From a checkpoint of a small transformer trained on Wikipedia: 36.8M parameters.
MLP neurons of a small language model. Each row is named by its layer, matrix (up: input weights; down: output weights) and neuron, and shows model dimensions 0-95. Each number is 128 + 24 x the weight over its row's rms, rounded and kept within 0 to 255. Numbers have three digits each.
After each neuron's rows, "fires after" lists the tokens most often just before its 100 highest values on Wikipedia text that the model never trained on.

L4.up1961:129166134134136128115100119096131112110092126117152102103122152130113144136123103160127120130152154141142155108110120140108098155170085085126151125142156122156105108154132141111158115104151118109136125122070139113160130121125143116208103138117141111135126123181091130128133112110132148167
L4.down1961:154104127125114125153143137139136140132178127167112197113126152139132080110132161096121115099097084093087097169124161145146115081098146164155134078138121157056163147122097110149094109120132158100123132124106125151153110081123150158109127078129129143151082123140144157157143136137111092128
fires after: " of", " in", " for", " the"

L3.up1536:136144167102132125131137150151164116087092131115091129105103146107084103139093158121154147150123108174151132121145112159144111156127112127198141082106161169140113085119116174106142127131154059120105154161121167139118136117144095155104134139159149138130151115089174128121118124110101079125
L3.down1536:123147118108119113141128085114121144095126144131174095153114157183159187086101127090138125089137101109134067111094121140128090174131150143120134176148130096136177130148181149126133161090126133107143134156122151110145158109116121138150143152111134087115109133159171135176135089126139151103
fires after: "-", "|"

L4.up2033:152115144120126142107132111110173131099145115144174089108150152137133122146110101149066137131136132127144166124087100090142107137142113120090103118119152091150135132121144162121150114096149117111138099079158128103131123131134110102138116147154120140150133126100138130135118111103129142115
L4.down2033:134143093124152111103087153131085114098103122172075129136128132134174150125157110107126082091130100127100152172080096132074084136151134143111132108123135122094137146095145114136130122153146170098082121098126144073101118150106149141107095134171115125100141138119140105149106114156148117115
fires after: " in", " the", ","

L4.up563:156096083125100131127169137105166141109158141103145132119119133121162089126125127130119162150137126118112109096126108072140166092146108109136118132114143097127119115121159087118130111169104129113188107142160108151108110152107141116120114085116133135140113153115141145125120113158126122144
L4.down563:137134133149110115083062163151144128128112145121121101134178095143133139145072136098146116101148126140143115116126096121131128112129099132107133103141155119144162131137131125108108141096118086106118139139119135127140152149184150111077142103176109094124161138148100138154165141106140130101
fires after: "″", "\"", "°", ")", "-"

L4.up812:148151158180121136157145176163168147142172149174150127154121118090150107122108145111140153134132127140080126107106128138146114129116126148145135132088158104127098099147133106093105115107159143128140133177101133117154134109101112119163118153129164107100124153117104111120112145129159111126
L4.down812:144098085123121102119132104117124154162159081119153186122112114134083151106146135158073103093154127078105140115119129134097114133128077140086088173124083153123126155127110124176129122137137134124088100130114131135143133126137183106130106137124119156145101135148112104156101121115100126148
fires after: "|", ")", "-", " |", "\n"

L4.up1703:141137117139109138125162140170107151126114108135120091174142113099097105163124139077151118132149160130144120147096130107107135157155088142127107090134116109180120110131130130133186099148094161124101155046154151112089137112095123110142150129109170100112159113142099128119110130104122094113
L4.down1703:105132104139079110102163119099107086130141126126148112136111104119137124133123162102110183116118130097134134108119076137116091115114145135133117130138108084093136153134087136159123141121135142110143127123157162140171132141132103125119116153147137105129102112112142184139168146155139144104
fires after: " the", " St", " All", " The"

L3.up1737:140140122132120110121123119113154109128120121139123206133107154153141139121091088164113128106096052134132133097101138125093108090124091152113135137141124118124084115165174114172135162145120168127172138147124148166155125091103126113132122101170122140076125129085106174112157086125138100154
L3.down1737:135131156136148129135119118145145170089142121136095113101108114114154087129141140110120127113168116137147104122106101101115139164138117160130112094099107164104131118133170126125135141099117144108162186092120116132145164103118143094148126111110118124119114090104110123160122144140122143086
fires after: "-", " •", ":", "|"

L3.up1300:136130174123136135136151119090175085103148117129143154118101133132153121115159102155083134147127145182135123102084098157166107128145141148177156094116167166097143089104104193118141104140135132141117121144103105155110114147156107116152098091136095097096127132087127189122106130137115112141
L3.down1300:102123134145115119150078136157133129127110130144168118158138111132123115128155155119118145126140140089108164158145159107149145183096150066143134157159135101140135145128164140131096167133100117125122161131121157113144105098139140137089124099113164123124090142106163112130179074124113110162
fires after: "-", "\n", "t", ":", "cell", "ns"

L4.up657:135135155122080134134168134155112112123106181112118133064142155101113086106138113105133120164118151127072131117073140076149126092123157130153106150093093108125100107108088173130156098162132112151082154168137153145100117124099100118117103147120120136147155153149164081121140154140136115168
L4.down657:156099110132105144084110141160151114123159133139130150167152133144165120120104143135121136098128105148125101145088145119122150142054119093118122126193127123079125131154071142116123169113132135113178105119125132129146129088145139163157180138137169075145134089135124126182134114152159150114
fires after: " to", " can"

L3.up1319:141127134152115143121156157124120133101161122143133106107134123129142122122116152155137162179141097144132114132106149175150109127133115119170104100104161134115114139106137143152122137097145127100138121150125131097111136071101100166134120108145149134139155150131112121126148155102150119117
L3.down1319:136147091163130128141118141125151155118149157105162129111143157176101170111130116178147125098149084119144125114116086094125113144128127107140127133176129136147108171142155157112176125102137080120195145175135094077103093117164127094129111159149057165187145151120153134132117115112105154117
fires after: "-", "|", " Party", " Rank"

L4.up1619:113154129095131132120157127173189143146094136121162138169131139147080188112119120130105171135121151118112171146148091099103146190099165159098116076086128133172127127134142104143184132134111128108121128074136131100138108150148135110141104108155156160136128138148113095122136150143097149174
L4.down1619:128093097104094131102181145129115139112143122120176111082128121176128114067128131143178077129157068089102146107158126110117143160139126124139106124146100083133118148102120134119127128155125123124090087149124139091151130134124107155144145113150160076167169139153151118121125173124142114134
fires after: " was", " as", " is", " been", " be"

L4.up1704:138087108143146135121172163154126120082156106107135122094121094137133104161110145090114123129113100147122109136095114194114144129104130135116100090147145129106124128168123128157160146131118168129147112080143115173105124103116126134105095107145124115112169109119131064115150121092123138105
L4.down1704:139178128110090132140136127121149130115154126155146121203103110144147124123089151096121148130120164167144151149114077134130110114106106127138148110164101132121144085113157153132116122086145142122096128137104163116158122135115122145080098126113159101124080135185122143164139105160150153175
fires after: " and", " the", " his", ","

L3.up786:142089098142102123136161138098159165132140147121144141156096141108142126110095096153091139124142090152138143114120182080112126089162126151109131140107170129097127140110110117137094120120118110137184081172130134169127115113120127143171131165129094159157099110093121183104136127157123116116
L3.down786:152098118117122142137140169106139130154167139086115131142160094145150155116113164130140133137164151136155119124129093130137099140127102107114097147156175115113123144149173123131140113103103130119119177105112116170130112159131115082143097141165143161139179119114120193126160078151146172097
fires after: "″", "-", "°", " (", " •", "/"

L3.up1739:155097151112116103119123104167142139145114169117178159132162141094150065121119109169135152125130114139104143106075108059123187106107122157141133143078167131177137116183133103134114129150148154165116105109131093171131089136118114182175171100126151136144119101149137129123141129140110090109
L3.down1739:113160102151073115139141157130136079159151158127148122141148127160089107142164090164170070115177137161145104117125101145107133131097106126135120139169089094126116083113133099127148141132132123090113122137126120109155150097123186100112123149166109128133146124142163113138128144120134172138
fires after: " |", "′", "″"

L3.up1234:119101126168113103142141147104094122123144135124075141105127123125084077132085145118105115142143109140125111126140136115176145169127132110122143097161146080099117095177180088126151156089131127178156147157081118144109127110122079223092125174141148145123148131126143149111113139113115118135
L3.down1234:093154142172134126135143106136150155141138097150120123119140101086107187149107151109097100147123158104130125118132140151176116105115116117127120130168118168088153146090139128130117116151124099109128159100108095166167130116137164145167134134163133128098084135150130175156136097122157116132
fires after: "=", "\n\n", "\n", "."

L4.up1779:142168175134126144109142108181173127141119137121099103146158100115076131136132118104131147148173125138108133160111103129104146132143130152093105144109089124105117157127156105121147146144128084140103135092128124124116104158130129104120081062147140125113144106131128093133120147139150157140
L4.down1779:110106141138159112121143145125114084149079123142177123142084118132122116158118179147111126118156151130141120138117141102139124135114123141120127165104170144114114102085168201106107119168136115170137125116129124086116147109134128093169093141080141063165137118177132137115159131159131155091
fires after: " the", " to", " is", " his", " was"

L3.up1407:112141143143099128115094159171155122132119148116135117125118127099112105135090161135169128149152135157143153112154128125156093151134115124137160084148164164135120106123157078161140137120143121110135087155102159135132144110121114206158124114134143105163130133138118146119132127122131083126
L3.down1407:160178112076111105145151135105135156133122133148138108110096131181140158096131114104128150089103136142141117096126117144150125139096161151096211124143105115136141132195110120155150150108113123138129143124113132128106120087126132090118165111142114133148136126127129098129124163140112136178
fires after: "-", "|"

L4.up846:132132176129105130116160150141128115084146128132092156119132133173097092115088111109160155164165108147097113145165091120202157141153161145176121151113137079122137118136167149136112163127140131116097108139123102150159115110111106133136101123180193123129158102088102109130126126147146116138
L4.down846:112124092131062142118123135113112119171117151142150135150146122177131146156103110118118160050150119149132160122165112085112158150152126154113107165122135145120141111097108157128165104114116110105146176128156187116120125142122117131145097146090106129077124159133209087108130128126129105109
fires after: "\n", "\n\n", " (", "-"

L3.up1980:138143122164108123129126109128128108106144121131088124125126136126057125132122115146093143118124134166139164120128104086125136126102074140096119087131153120113142133167128121158112154115124137119092111100117123093129097094153130141132097067158169114163113138164117146123130073132150145122
L3.down1980:138130136129107123125129128118109139168103112150112172152151126106140117113149137132081102143066113099131143088150135143112096143074127110141153133139103122118134172099149106142123113136126155164115157116133105142179167157175175151120132121147106109113140120141129102132111155126118103157
fires after: "=", "-", ".", ":", " of", ","

L3.up199:121110152131134109114136103091117136106140179134113162143102157105109104128126132128176146116116127168095156150126098140179113138149130119155134077149137103096141119165141078142151134129143154113164105176109097136189103120131128124123130134114100090086123140114144133122150109128120089146
L3.down199:139093153139116117116131160091148113141136126162117120094118135149127129130173125147165152100143157116129127138093105155075065144191148100078142080134125168125185160124130145134110138156139166100080156098112160090134144101111148137113130141120134137139098130142126115154126154105107127120
fires after: ",", " (", "-", " of", ":"

L3.up1085:138128153061145115114138111133104109131120080131145171113136133165150146147123136092145111166127112142128122094120135109153153116118116144129121128127160185128103066126162115137102158119130126111140106151135082155129094128124138151160110124145141148119139108129169151118128103108153110181
L3.down1085:098104134101135120133155111101091135124154099144138121132113134102109121136120126112149081143084101138146127124132122129095152176145113115154121155104102137126110091182200138131147120082102149137133118147154159150096124089139062108146142155131132105151172093098114141122143125145137134070
fires after: "-", "|"

L3.up1741:128116143143122128110105161146139121167135121112130150141100122127139133102155135134121164123129115157146131119163131106153164137109122116140123134135131164129134127107143132146101082155132139149118116164159110108119140104136136114142093157118088124092161124087144146117172131135130038132
L3.down1741:067105101144137114115080127105084112109138089119170136100106132154190168132155081140153171119109130100151081105124184140143127115125090117142127094171129076125127139088121126108120156107125131105117113130119148150160113128161164117081117124128110136164191098100130130102097123125153150161
fires after: "–", "-", ")", " a", " 1929", " January"

L4.up554:157120142155108142135101151145137182143059150120161167139104142126119118131105140154113129175132083155155133151174134101086140112112094176093120146111148110150110116109178149124145183119112140135088094130129143131126149110098115135122161128135164157150148143129110122116123111152134177117
L4.down554:121131136138151134090122140121134126109130145155088146154164163129138130138129135088155090152092102095094086139172115159127177125160123165143146155161090123113126196097160130130118126123086165128141112090118161116123147123138132159127131108137125135133162170128169118130142136156153093157
fires after: ":", "."

L3.up1627:136110114143138142137129118135123145078112144153136128122127129132110120158078154144129142193130119139111113138131106110120098087141086069154124127150153071179115117079131144124164138108144109120130103085133126096075141146130135111138087173147128126146143123126125079105140126134119128121
L3.down1627:136109146125141141164124149129116076126131120149124132138144107114148088078084148105141121110153152140153144084122129124108156148138125152116146141047136106164148133163166155112109149153115118138129155097127092096125103165114137112172094136094116157127155116158122123143165153146119133134
fires after: " \"", " (", "\n\n"

L3.up896:168138111075111123139118160144148127172066154118152156109069123104155106125110096141121125149117153133107118124134127074095149130108150160117124137080151150163124145107144103137115093144120148143108117158152103138122093140137110159165182100125077142116118110139131083121125106175137154122
L3.down896:119169104097131097118137105128094093119163122103189133114108121109094143134137141168132138130122124100119106176182128132116096138116108124131113179168128153168115122139112128147153150177139157118133152131136117106120137143134132122113119151131113085136098090102166166112097117131146192124
fires after: "W", ")", " is", " m", "″", "}"

L3.up677:133146156109110140106105133211131158104154130121049125127139115087088128156108117105092116196141134131097148142109130136141143109141120137113119109106127091145112157121155124145165150170135077146093162091158143158113100128133105109086117066124134170106135122146160112123122166139147141111
L3.down677:133120120142149116098080127127140105150108181158121134174096147154109126100139124181138140111134130130129138113169125116172126099108132124094113126128119118115165090108175133163133159126136203104140092153127133091171132133116116165108124126123123092129081134101089139136137122078099163189
fires after: " the", " New", ",", " a", " was"

L3.up1958:113131147145149128116140112140144117143153144110109095140122119111105109154120146145161170138141117174111108128137150141116105146129153121147138111094157163152122100129148128142134166089123125157124113155102122133134141143143096147083111163137150114125143118153111124128114125109131100147
L3.down1958:171105130110120118144117121117139156144171116140131139128073147160143080128098107121110105097128105107125106104076105162133087125118098109147111110113103115108139114113117132127129113132128132081116113103119090128135156120144155142136124116137135140141105135133137118145125138093131166130
fires after: "|", "\n", "."

L4.up656:151176126125142132114157185124115108139100146116108095110141122096131131127087116134126130126099149096128181073076120131123130139143076081182104185124102093122111110157116157145159174134115066124088105125133140150116104143111109124145109104110156120133126113101133078132186171147130118143
L4.down656:125120133099110153108109131146127156119127120160138128121132121136162123136152096136092082118164136157132166151100120103123112144108142161113114107150093117089092118093144093137149139132119113110163133098144106140073110171096113141148116166112133099096111102124154106121150124112160113086
fires after: " in", " to", " at", " on", " In"

L3.up1928:153092130096105132144120143163168119112121124120156145118130116146156130143101114139132145138133130166124179113131120113160170095104138130099139126107150129153099146128128105138113118146174110106117147173114136143167108123138157153151168075147156140147128127124163130111147099142124110156
L3.down1928:114144057108112135115131114128102109188090128124135129172133127100117092143152111165115109129157109121118118130133126117082154154108121126205129145122097150134112122186147112129134154092124117134112111114107132153112144154124116138097103118151110124087153092117118111124133144150139126142
fires after: ".", " |", "-"

L3.up1853:137107095144130127123172125111111132128146093122082144084114142109115138152119109082085071125111191098151153112117160112148184195083129125192108115132138110150133100123109136111161119164126090089160158180163129182040109131133146097106096137152119132126142145120182169119112173150160097112
L3.down1853:134161099136133110142141132114147120098160141169107153107149111147123136132104133135092123110119111126129166117137107110147123142085124161126102139129129068148112117115115144131126108084132088164158152140139120159115132096137101112118112142155129120123160150098092100095122177138142058108
fires after: " Candidate", " Votes", " Party", " %", ")", "7"

L4.up1309:161135117088155124142096160192148152118129136131091110141096118138153104126120154132119079135111115105119134162102111123142178140098151165179096121105118096145122127139127094108133143127085093100084155083172119109171105099137114126091082149128132127129160150114173088121125145113134078108
L4.down1309:116107140138121128150135117140106091096097158145148132132150134193109119116090109135160140082127124159102118111166082132139126125118163134137093144149121161107141131122122119152113115067115129096140151162160121124118127103163121133166148087159094128112088116141199126143155145119127179132
fires after: "  ", ",", ";", "E", ")"

L3.up610:115113174150146151143126113144183121109162124120121101176142122128112106120136164140147147186137064157125128155133139148124132103134152111115128091114161102119128152130114100136149153152153099174077137105100119093168141137144133149122083165138157120109150115122126125111121156122121103156
L3.down610:156117118111109111137139098086133135165115126161143149105055121146112110141120082104107118091135077122110071104082113109137075150091118123150122109120128142110182097097125167149102148133116120105117106103130138116143165125128141156139144101154127107134098131177124119150126127122115156156
fires after: ".", "|", "\n"

L3.up1207:142100127092101136132097139125143140155134173152096143135101132110118132110153145126148143123134125126123170121150138152195177159119109114089110136118141159109145128118110142118074106120098166099115107154136099136161110098144075170111114077099106153132131091176137129137117077143131099102
L3.down1207:114160103139152141108107151121111109119107134129128131130096123088105111132148103140116124161132151167140138133124121076103086161101113105189115138093141099129147125135130148127164153125125131140134124170114142119116145152106111154160143089142117149107159101126099140106146145112108169117
fires after: " a", "-", " million", "year"

L3.up260:139072099157115109112113133108105122133109121115148161117083124126133122089159132118117158151133120118157139106119131138135121083138144105154121128157085136080131109134142116144116107120110164095138128128128097088155121118150115153128119161141099157132154132111143150113147081123091107149
L3.down260:079129124149103112112091093136098171184139121144095137128104113149095161148160137104139109147179169124134123151123134073126124167149143155107134110142075146116108138111132135127136155100126186112139129139141131098176139118109109139118078098137120135154118119167111136175134095112129143136
fires after: " and"

L4.up710:145084145146157139119140154118164152126117123127131134095124138091103129147130097130142174128141173161095119161110108096122143119152112124154128162067111141126102120156129112169153136194161172137061080122134145174131107105108123104149137118135121124146128129093135132105095102130114115168
L4.down710:149104117167085118130138103145133148146112112096166139095101161146148148144097114083156158097141129142163116114134099158117116152104142127149103128135125178130137083145128157101117106102141107109146141095150131137127149120125108155147155160151158124111135084106161117138138111137189141151
fires after: "\n", ":", ".", " Country", "′", " ("

L3.up1908:119133129119133109130128119109127139105098123120167114141101133127068117119137131101098097169148138152123131097102106122120164123109067138113093127118145147109121129174167103117121142126139106113131096086139134125116108138099115140151095135105173113190139148133170170110108102129141167105
L3.down1908:112101120140119121102138128097116116142114155136119102153123152180154172169185105125107149134112133111126097106126101155115153133127135139170140108153139135134138117124105105127123110118129138133173159118107140123105093130089124113155149090095107130120116131110123122154140081108113118157
fires after: " the", " of", "Early", " The", "The"

L4.up39:128149147121166139121126129168138131144118150109102070164142159131084082157108128114132145146144116153102150149137123139132142155136132120137117075136128146074111147141124166100127158123162093097141128080111135085144112109126096101125137121123108112080136119187123115114128113147152130119
L4.down39:143088129136090130102189135105107105079112131137127109134128140138137143166150137129099097135124167099137112129095113155109112155085154127132114136085128100158164155121134135110122162137134123123133125101130123185145077168130110125145109129154112167167121117140111115123138165132108122126
fires after: " The", " the", "The", ".", " a", " A"

L4.up331:159125114113115140135083165136183096123135164100147131110117168127145099158151118147118149151118124117122159096066092147144117127123099135108115093133155111176123133108145119103130141144134131122120131120115136151129098106131112088169118150223149161097131170089155170097130167133112080127
L4.down331:137152145142126107125156161136151166133123177119126153152129146131120132130143134106190124134124121197167140163136128129146138154110181153149131116132133128145119135093111178142144159122151127128144169111062124087125139122126123168088117100124083144120115159174086170107126139124113163139
fires after: " in", " (", " and", "\n\n", ",", "In"

L4.up143:155160160126139129130183126138125127082132171124120117141150127071098112121169124132110098149134095133105136144084112098099160136152079133091087102121135119157101099121157138100209121144114170162140116076177155139127085109110102113187142119122165132160146123108130114134112152130139107133
L4.down143:106151132105105106116116132170153156099092129132124161089133147138175139124119127154124163143130109151110159138114111144125111134121084152147131106148124116101116111102134126117131126111144125156128143149127132076131134109124152131092132153157126156169136162114152086109139111144171136116
fires after: " |", " and", " 1", " 5"

L3.up515:133111114086115119125107138116115125139097101155178108137161151112101103110127109129101170173163114137145172166091080113116108066106116147136117101146122073174112107148146098129163121139127116130163127097126167127121115145095126146197158122130115131101116087104091157101144138136137139081
L3.down515:149126063109136143106118173121128118109122150136100120103183115150170096129137139154134113121128145167156149094165088151133123107137144142167123140171135132156143087153138062113121136137112151083116112145109141112147127126137089148127150125106097088163125124091125127145147143151140109125
fires after: " the", "The"

L3.up191:131123173150165122153157140121134146126138075145121110117127122105084123116144136121115153164158093113125126183093078101163146111104148180100113085141106109088132154186174143101148076115148116143138134077152149134101092122127097093138115134104121085116146135105116110129141124122103159127
L3.down191:123083071075167137140115128098086143121114172143115140136130120164113124144129129133141084111135135105118122123124134163118096092125141100154083165151094108102129168133102134150130186120120162088119114106147122127125107104134132187146169152093146095172125116146113117146166129158123171128
fires after: " the", " The", "The"

L4.up1080:140139134111106127124111169101162141139073138130146088116151138112129100154114131134144091085138131140141155109077153127134127131110118090145114126115118110117128126168103160137126138072115105140137146142115091115128140101157121143138103132153150130138141133166117181130128126117145153138
L4.down1080:125126096145137136111143174119175159123132145128127147124127125181120123124156126150133126113137149145124083143173103131122058116142151129150124078199100111102133098090102129131080146137123188083124142136091129143158130078118124122128179163113157112167161131091123141140166133114097141150
fires after: " of", " in", " from"

L4.up1858:162076160120101135110094148128109132111108134116156104140116116136086083127133110128162118114134135172126119147110145105124113112137121139144129138111145097147105111111090157142147147126156144068106124194101149152125157115113117156126157140146157121119138127140120139127118153141157102121
L4.down1858:134115083104121123134149098138136121128117116150127107108139130122063170142086142128130093164122127076139099106099111145124120140151125139143156162140082127124130158155159133086112157124094105106125139130126133106141072108182119101120069093122137159117146133125132140158123129111134160153
fires after: "|", "-"

L4.up2044:145121202149104142128141150135104096120082174132118119080150116094092098108125120130123090141155118101117130118119134099119161148117129134145100166090117128139133122142188100145169117194119137167131154069176145154114102154137087154161086117135125151112147087112168148125136190137144097128
L4.down2044:092093099119142119128114134118175142143109128170145138143100092204138115142151109126127144101123081126143124087121141133149077107120143079123135150127156168111153113067142118122146145084126122156109101178125123097181123127145124159124159136141131134190130098094124111149159100131149123111
fires after: " in", " from", " to", " about", " at"

L4.up82:126187105088143113112124094114117117154095139122109136155055152125156130088115143140121132161164110152115098147109133153148133105094117120171138138100110152105124090171105114144114141117141128127090090134159145132118114116145125140134116116122139139091152144115178149113112091133139086142
L4.down82:122152102109126081129142167080095130139122133108149126144150096134102104131133111154089124115127141087127153173177116105167148062175163112120114093146132141119125148115128143166106118083142094140116089134147151136090104134115139132077113132145109151127124117088167100091128114076134158129
fires after: "|", "  ", "-", "\n", ","

L4.up685:128096141161142136125133145135121121112107126113132138061152117132170125141085118132104134141156120126142135138115118113134083153135121118105126162117117164124126142138113157132076122193126114118138170136115112107130121145126105096154129118120150126128150105150152114132139117138118137183
L4.down685:150149121106124162125102111150144122115161112129142134146122162105127115109123131106124129159133130141117164152115113098115192127139166113155146079104111129136155115188104090145150098120098103139090113135112134136096082129193134114122148138114123144163148118126132157133116157134092110093
fires after: " in", " of", " over", "ing"

L3.up1689:139107155109113138124221127146079165122100093123110110081147146113131126104148110119123156160118142134107140130104112140125128068120147121176131151094079101079126121119100098146125098110136122134134143176116132139124108118114135145143127143125094119096157139146107096127114178144126091149
L3.down1689:115117146146150120131112104159107133160113109119123127126119114147151102117127098123094136111129086147120086148164120144102151185107160122148100148143141178162127115125111126121145138135116120136130139108120132142093143132130150133147100107124152097147099114113157111163106126166142124127
fires after: " to", " can", " would", " could", " also"

L3.up1189:137117162133140094096100127122179149154140110115125115167132173125116112131131126101111160157116069138142124122118098150180195070124142088153116127130143081132110141160140111134104132152156112132106162158112153139155118108149134147138081093149126097104127119101150125095074136134139133155
L3.down1189:133148123142088117117113136135123158141110105128166167150122109122135148098119111130139197107147170123153090132126094115095121151136100138136106162091123209091160132131115126112131112147141121131166135098125141166070160142120151130135141126145114135134127136136096134149141128139130138134
fires after: ",", " (", "."

L3.up325:142149134127114115129123146153101119177126117156136116160090118120166103181103110122130114112110172116157141081104114128137097123104111081104133105137118187120103121154130069121096114108167102134127158155146134159134123133103111140117147142089062132113133149158165171115167148119140126108
L3.down325:148177127145128150114170129123161135083114155110155155106139145160126124138085149133120147130104178106175148124169116128187104183064138103114155123134154147136143159114137113104101113170144126127157136143141125114144181144136150123165149125129109141143128098136170113152128136114178112157
fires after: " |", "|", " Los", "in", " @"

L4.up468:132114163152131140122156124162148140132141145138142125078131142118172107144152133162116134180131090129105142136079114113144157093067135105101116158124097175180107161143089074103109115126115138101094157075127123110118111120131150138094097132132127104150137134133150144104136146125126103144
L4.down468:129132142118125120130137098119151134103111187159088104120136160099115117154151170127153127114114150149126147086124127133156120159141115153138125075069172115124097128104156134119195145152119086131145114130096125126099148177118152131081115131141158148128118141098133092136115113136130130130
fires after: ".", " \"", " well", " and"

L4.up85:140125106148159136087144137107124149115114094116134109131133124101104085134143123136104132153163130099143112109048151157152167131108159106156148116132125097150138107136149124141155122118145129109095090096089086069148136138152131122123150134161135121122137102142090106128100107109117131129
L4.down85:119176102108117108158130151107153118177134145131139138143136146141148158137100139128114111077142126129133159173118095076137069127144119119151121101146122166123183152135122093125070149131122152116124166106105159133144113120155122098122140135122111133138130136152106164142163107154086145177
fires after: " and"

L3.up376:136143124155122126096158121090166114139109117166140122116130126114108076113155114097130134133117128114101101150068139169157125139097151155122112153120123141091106104155129088124164109122143115107091105068124089126149126123148084154144097147124142130146167150089126132132155122121087105100
L3.down376:105137123145161119127136104110141162121112109141118163037106128102164096181081119118150117124121122137118141167131091103139149119144168123175123072136112099145110108069126172133149163145139152134137121187117116115145152128117157138120164099136108083108115141134137122138130079085165187139
fires after: " and", ","

L3.up1026:128121108154133118144140119101093157116114141164153092152148140137110113142100168143112180148152063179127145149167112130138110141163103110092106098136144122099108121150147126120116165101120142109119100149146124134134148137149108170109115135130128149133154151100116139102140109155127125106
L3.down1026:144106131123171140127142150142103125146119142170140143170132135160138108120137138155141123120120188153136130128084142139120119155123149119173128145113137138133106125149148185125131127157119113150141139152143103175081092157096138080151101133131153132110137126118123128131192122111107161132
fires after: " The", "The", "|", " This"

L3.up609:123121111164142136136152145159128153112098093103152108147135151132137113148107130131138113152120159172110128142113083100108109111112101101134127127130123154133118105125159158121178142131168128136106138139140154116161144153116112071154142182149136155119157152113132104106126170154114128136
L3.down609:117123151147131141148125124134109112102118105118162125137151097121160110110101120134127117112123136114140151141163113106136157116111137163087123183116141104133158123167144140121073156166126184106138134088155101105084118142121134106150089114131151130124126099142127158139131153139110110129
fires after: " (", " $", "-"

L4.up1504:140090153144125140118118153158119154116106100086128129095133116139160113139103124082085083173117121136131116145155132109137109134073114133104117185067135147093111109139156176124102170122117194151105131109144116117113140134099129114084136144123134154151142114136137114115082146139124155154
L4.down1504:142110089134112130172098130106161133126145137101118090156129131129133158124111108137145125171111175101108149144168058131149097109141141120112144153113117119149146139096158130146106135153150079053083129169128136055168173131160120139110158148165123158121097138172147153186106170121140156126
fires after: "-", ".", " F", " US"

L4.up686:140138175106129138144096141160170141182135142141127162139130117118112110124171155084136156121146147121118133167132115143153168119091109129137110140154137142162108098148163135161142157130111128109130067108157153141116109081136129095154158064143175080099139125104150120115147128120129093097
L4.down686:142142166160139106131062110155134125115094154089130159161129089085102132135174107142135163113096105070140132122100117126124113095148120115142106101168115116137123101114158139121118162108128095111123116139119155127132142108146090144119137116177114181136127114143106153124143145100106109195
fires after: "  ", " =", " a"

L4.up401:107127136148126145109163128138161157108099061093127141153155095120135128147184128138115120138154123160115165162116138111130150094117146107143142169111095112125114088096136166102121111160149150080089150133130174131147147152129126085122175139108129128111137108121121100102124172158118109127
L4.down401:142097106130154126159161154175160111116157128151132137168128122110154122110067105135138104089106155105132109129161106101159159119111099154147118146111124097176119174146135070129115143178148179131120137090153117088131138111110159097115093102114164182118126131108144150146116146109091166105
fires after: "-", ".", " L", " $", "$"